Weights of a small transformer language model: MLP 2560 SwiGLU, 861M tokens.
MLP neurons of a small language model. Each row is named by its layer, matrix (gate and up: input weights; down: output weights) and neuron, and shows model dimensions 0-63. Each number is 200 + 20 x the weight over its row's rms, rounded and kept within 0 to 999. A neuron's up and down rows have the sign that makes its largest values positive.
Before each neuron's rows, "fires on" lists the tokens most often at its 100 highest values on Wikipedia text that the model never trained on; "fires in" lists the words (lower case) most often at its 100 highest values on Wikipedia text that the model never trained on. A number after a token or word is its count.

fires on: " into" 20, " to" 11, " through" 8, " by" 6, " between" 6
fires in: "into" 20, "to" 11, "through" 8, "by" 6, "between" 6
L2.gate365,216,195,178,162,168,194,188,210,201,173,208,203,204,191,200,192,211,237,214,219,193,206,190,185,219,214,160,214,210,204,216,169,178,193,201,204,201,213,186,195,250,207,225,164,216,156,230,168,208,199,243,207,177,157,232,220,174,205,216,197,203,196,194,197
L2.up365,225,211,202,225,187,195,199,201,207,182,193,175,208,201,217,173,167,186,193,205,170,201,185,260,185,201,225,187,216,202,191,172,223,252,227,235,190,185,173,162,215,175,205,174,192,172,208,207,178,200,221,168,217,229,234,205,226,183,210,200,190,226,219,176
L2.down365,164,179,213,216,207,195,199,186,187,183,183,207,208,193,213,176,178,195,195,215,190,228,191,177,196,189,204,219,215,204,199,213,233,186,215,206,200,202,239,197,200,227,173,172,218,205,204,206,207,209,186,209,225,214,217,171,182,196,170,183,203,192,192,203

fires on: " of" 25, " on" 12, "based" 8, " early" 7, " throughout" 6, " in" 6
fires in: "of" 26, "on" 12, "based" 8, "early" 7, "throughout" 6, "in" 6
L2.gate409,189,206,193,200,198,172,190,219,216,206,218,216,197,198,207,156,171,212,192,190,224,203,185,198,210,152,233,211,173,224,216,191,172,196,240,198,234,209,200,183,190,197,211,195,203,189,200,208,192,206,233,226,219,183,207,253,210,190,202,217,190,204,215,183
L2.up409,200,198,181,193,184,216,224,191,190,239,209,239,217,196,236,214,171,186,231,189,191,217,192,223,197,253,167,189,228,222,189,180,213,195,197,214,217,218,209,183,249,205,162,186,187,182,187,178,205,202,197,166,196,172,150,234,198,188,209,206,223,218,186,200
L2.down409,222,178,220,181,225,199,175,186,227,174,228,237,185,193,214,233,207,219,198,235,193,156,205,196,228,203,223,164,170,185,200,190,232,246,199,188,194,231,194,180,180,167,189,226,191,187,191,203,190,197,219,219,230,220,228,225,233,182,201,189,189,191,183,210

fires on: " on" 38, " by" 18, " in" 12, " to" 10, " when" 6, " from" 5
fires in: "on" 38, "by" 17, "in" 12, "to" 9, "when" 6, "from" 5
L2.gate1038,197,206,217,191,199,168,197,180,196,173,220,233,221,215,212,201,200,193,222,175,203,207,205,212,190,211,192,207,191,189,218,167,228,167,223,181,209,178,180,188,195,197,213,195,200,203,173,173,157,253,200,201,184,223,149,169,150,212,199,202,230,217,163,175
L2.up1038,196,208,212,144,204,192,213,157,237,193,194,184,211,181,174,209,169,218,197,186,183,188,178,195,196,209,184,168,200,159,190,183,180,174,202,219,188,198,203,196,207,189,162,205,217,169,184,190,204,193,205,192,194,209,185,201,204,192,205,202,184,225,198,201
L2.down1038,225,187,178,222,184,214,203,186,193,192,195,197,162,199,187,183,195,197,174,188,231,209,197,253,230,219,183,187,219,214,184,212,170,213,181,143,218,202,215,211,228,214,209,227,188,182,222,246,199,215,182,211,208,218,205,201,205,222,196,190,212,211,177,214

fires on: " in" 18, " of" 16, " only" 13, " under" 6, " first" 5, " present" 4
fires in: "in" 18, "of" 16, "only" 13, "under" 5, "first" 5, "present" 4
L2.gate1920,236,221,202,203,214,189,187,181,162,190,192,203,193,220,218,192,187,177,253,219,191,188,195,175,240,214,221,177,219,268,251,184,178,242,214,203,212,186,218,169,200,215,217,215,175,208,197,220,212,231,232,185,201,171,211,198,219,188,204,233,206,208,222,226
L2.up1920,167,182,168,214,179,192,173,170,189,210,211,218,194,203,195,199,220,216,231,192,189,217,211,184,216,207,185,221,213,171,237,200,205,207,189,230,205,236,176,234,194,206,217,194,203,177,172,200,226,198,213,192,198,190,171,202,212,189,235,193,180,179,172,196
L2.down1920,210,185,174,241,164,199,211,179,198,210,194,174,196,177,155,181,182,161,203,190,213,185,191,213,205,187,207,171,219,199,179,208,185,209,210,212,170,198,227,221,213,189,213,241,191,203,196,202,197,173,188,179,205,215,209,163,220,238,182,212,181,199,197,175

fires on: " by" 50, " of" 14, " at" 13, "er" 9, " within" 4
fires in: "by" 50, "of" 14, "at" 13, "within" 6, "pounder" 4
L2.gate401,177,234,190,162,182,179,199,178,196,203,167,184,222,174,224,184,154,212,186,201,242,213,209,180,196,188,204,205,208,157,192,223,187,216,216,208,178,172,165,195,189,218,172,171,225,196,209,180,173,213,217,173,191,242,224,161,215,195,230,195,215,191,207,214
L2.up401,186,216,178,187,219,175,230,201,226,218,162,187,242,165,188,169,222,148,205,212,173,181,176,206,173,216,253,186,241,180,211,225,184,181,208,182,192,224,198,212,205,192,192,179,201,170,187,191,196,191,203,199,215,213,178,204,231,184,236,210,194,179,187,202
L2.down401,235,195,168,219,222,174,190,188,210,187,236,244,156,199,227,206,197,195,182,203,191,229,203,198,210,262,186,195,201,201,193,183,218,231,217,177,177,190,209,196,221,194,212,226,175,204,202,188,237,184,198,203,196,163,182,177,172,201,219,222,224,181,189,196

fires on: " made" 18, " do" 15, " did" 15, " make" 10, " does" 8
fires in: "made" 18, "did" 15, "make" 12, "do" 12, "does" 8
L2.gate2435,163,207,193,195,164,192,219,188,200,171,224,221,183,186,192,241,182,178,197,202,163,215,232,181,185,220,183,219,241,208,240,229,196,206,228,182,226,232,196,206,218,165,226,241,193,202,227,187,184,204,168,198,228,213,187,223,142,248,196,221,182,186,205,195
L2.up2435,207,170,210,249,176,202,218,178,212,218,202,198,206,182,228,247,204,166,238,202,214,200,194,204,153,226,227,215,207,229,209,212,198,218,205,202,192,198,227,174,184,219,186,204,167,174,220,195,189,186,220,199,230,182,194,189,164,181,171,216,198,194,186,204
L2.down2435,162,222,211,198,204,198,191,184,183,178,193,193,217,176,203,207,191,201,208,217,217,206,178,194,184,232,210,220,187,201,221,164,171,206,203,209,194,163,230,231,224,190,187,185,171,177,207,191,209,199,213,192,203,194,222,227,197,209,162,171,170,210,210,214

fires on: " before" 34, " to" 11, " while" 10, "ication" 4
fires in: "before" 34, "to" 11, "while" 10, "medication" 4
L2.gate788,192,167,200,198,192,224,215,229,200,185,205,173,182,164,198,210,234,217,175,190,194,216,218,227,175,169,218,159,203,215,184,209,196,176,188,195,227,202,192,197,206,221,171,202,218,198,187,174,185,210,191,217,185,208,209,244,230,192,195,230,185,193,222,215
L2.up788,192,188,255,221,196,185,183,210,201,213,196,212,209,213,197,196,206,196,200,171,216,214,197,248,171,235,191,200,175,207,203,184,209,177,213,217,223,229,172,200,211,193,221,202,208,208,185,211,184,185,203,241,226,190,174,232,184,213,199,200,205,174,199,221
L2.down788,164,176,185,204,183,172,191,171,182,225,191,199,209,230,210,211,180,202,222,212,187,196,200,203,195,187,231,229,181,177,209,189,172,242,209,158,206,213,222,201,216,171,190,196,174,213,184,217,221,184,184,206,170,198,185,208,186,225,220,212,182,213,188,207

fires on: " that" 63, " have" 5, " to" 4
fires in: "that" 63, "have" 5, "to" 4
L2.gate1407,207,187,217,220,235,194,220,209,189,187,193,188,223,190,196,189,217,204,223,208,208,197,211,209,216,194,214,217,215,193,187,211,208,197,181,173,177,221,166,173,201,188,246,214,214,217,182,232,209,175,215,235,184,174,222,222,200,198,209,202,217,177,200,184
L2.up1407,215,203,220,198,196,224,196,184,204,229,193,210,211,168,191,178,166,216,206,190,207,208,189,197,208,244,209,175,188,181,205,197,211,191,215,221,174,197,222,193,215,221,200,198,213,233,192,184,205,213,201,208,181,218,224,218,206,195,175,226,194,236,171,209
L2.down1407,194,196,191,208,211,212,170,180,211,170,207,164,213,214,199,204,238,179,208,185,199,205,221,174,169,189,174,198,227,192,219,114,208,184,215,188,196,192,205,216,236,170,195,182,215,188,233,189,218,174,177,197,205,206,188,199,184,198,196,187,183,186,202,202

fires on: " as" 72, " of" 19, " the" 4
fires in: "as" 72, "of" 19, "the" 4
L2.gate953,182,184,176,220,186,192,197,210,172,231,188,182,191,194,203,206,168,222,193,180,152,174,197,207,221,202,190,190,213,166,191,207,201,214,160,226,170,217,202,203,180,160,220,226,242,218,241,199,188,198,189,224,204,217,224,209,187,233,215,204,226,165,223,208
L2.up953,215,213,221,207,175,190,197,152,198,184,198,210,205,184,199,184,215,166,216,211,189,182,190,173,191,192,223,205,207,208,180,203,155,199,228,175,212,187,181,188,159,206,187,180,211,185,158,167,199,196,205,184,190,214,247,221,214,195,209,176,203,193,215,188
L2.down953,210,187,211,184,190,199,181,228,220,193,171,210,202,174,171,173,208,195,212,217,186,192,185,186,207,195,196,220,208,169,208,265,224,215,205,223,191,188,230,219,216,165,212,209,238,223,222,217,208,210,196,175,185,218,181,162,244,221,189,183,188,183,215,209

fires on: " that" 41, " While" 11, " if" 5, " to" 5, " although" 4, "it" 4
fires in: "that" 41, "while" 14, "although" 9, "because" 5, "if" 5, "to" 5
L2.gate2035,228,186,241,177,196,220,225,150,202,219,187,195,177,211,183,192,199,194,231,200,199,188,194,194,212,198,197,178,199,213,197,179,224,205,206,183,210,203,165,194,160,227,222,198,188,223,196,213,208,192,179,200,208,173,205,222,201,163,188,173,204,201,224,184
L2.up2035,211,175,199,209,214,203,225,180,171,241,200,196,208,192,203,239,199,183,167,181,180,206,182,213,223,183,191,181,188,210,175,204,239,214,202,212,208,218,226,192,197,176,201,153,208,207,215,218,195,222,191,243,201,162,232,206,212,221,197,227,205,216,215,183
L2.down2035,218,216,240,202,155,184,229,169,164,202,174,207,234,216,209,207,229,227,203,202,170,178,193,192,178,179,202,187,203,181,215,213,196,200,205,192,213,217,192,230,203,213,213,193,204,191,167,220,198,221,213,221,186,172,182,212,159,225,218,201,202,206,202,205

fires on: " However" 17, " however" 16, " considered" 9, " Os" 6, " Nat" 5, " Sport" 5
fires in: "however" 35, "considered" 9, "these" 5, "sport" 5, "result" 4
L2.gate729,199,174,139,191,203,229,199,199,222,202,210,224,193,188,192,182,182,193,225,199,210,209,196,201,218,173,198,205,218,217,235,184,197,188,206,221,212,210,146,196,173,198,169,206,181,179,201,204,218,219,178,206,235,224,239,165,184,200,223,186,164,204,246,161
L2.up729,230,201,211,216,180,217,186,192,154,186,222,187,217,225,199,174,254,180,217,190,225,223,202,139,187,212,199,200,206,195,210,177,207,215,184,198,202,190,185,198,218,207,193,190,211,166,189,185,182,198,205,184,214,229,209,171,202,168,199,189,220,185,205,174
L2.down729,195,201,149,183,217,218,196,210,203,184,203,211,246,192,215,215,158,217,178,199,215,157,237,198,171,208,172,194,196,213,198,176,221,198,211,173,182,173,201,208,250,184,214,198,204,242,184,212,216,219,206,201,176,177,200,197,206,185,179,213,213,189,232,215

fires on: " Charles" 17, " small" 14, " Vice" 8, "able" 6, "ue" 5
fires in: "charles" 19, "small" 13, "vice" 8, "blue" 5, "lieutenant" 5, "navy" 4
L2.gate1625,179,198,216,200,208,217,170,220,223,170,179,236,178,170,178,208,168,230,198,169,185,197,220,197,189,202,221,229,214,213,221,263,204,212,208,159,241,196,181,193,259,211,231,198,158,155,201,216,198,161,177,207,192,205,211,198,205,168,231,209,177,195,190,190
L2.up1625,197,182,180,184,201,198,227,216,200,197,201,184,167,194,219,203,173,224,207,205,208,204,216,171,186,201,207,211,219,214,209,208,202,201,208,171,232,179,195,200,226,200,215,219,207,186,217,188,208,216,204,239,215,196,208,175,190,207,179,208,188,210,211,214
L2.down1625,158,215,224,191,198,203,226,199,193,193,203,208,217,200,176,198,197,176,203,225,231,199,182,230,197,193,222,187,188,212,195,189,211,200,210,241,186,173,167,216,204,198,190,186,201,221,178,215,222,183,199,207,185,228,199,224,191,182,163,158,189,149,206,209

fires on: " by" 79, " By" 4
fires in: "by" 82
L2.gate1859,198,225,204,208,170,179,220,206,204,182,232,184,198,226,216,240,194,189,203,217,194,200,171,241,199,196,205,211,223,135,200,181,224,184,184,204,195,209,181,210,183,184,187,198,200,164,207,187,200,198,227,196,208,196,208,180,185,243,181,177,224,228,196,221
L2.up1859,200,199,204,197,164,184,193,186,164,188,214,172,223,164,193,206,181,218,178,215,154,215,196,257,179,200,213,189,190,174,196,196,186,190,193,213,209,181,204,225,199,210,204,217,217,180,211,176,186,200,217,205,180,230,191,195,210,243,203,221,219,186,213,171
L2.down1859,205,164,197,199,176,244,201,195,208,194,199,212,191,239,202,185,196,183,201,159,236,182,209,167,207,240,220,244,220,185,223,278,199,186,187,177,216,233,216,237,196,186,194,197,199,205,184,207,194,213,167,192,220,180,209,179,217,192,187,202,193,201,194,234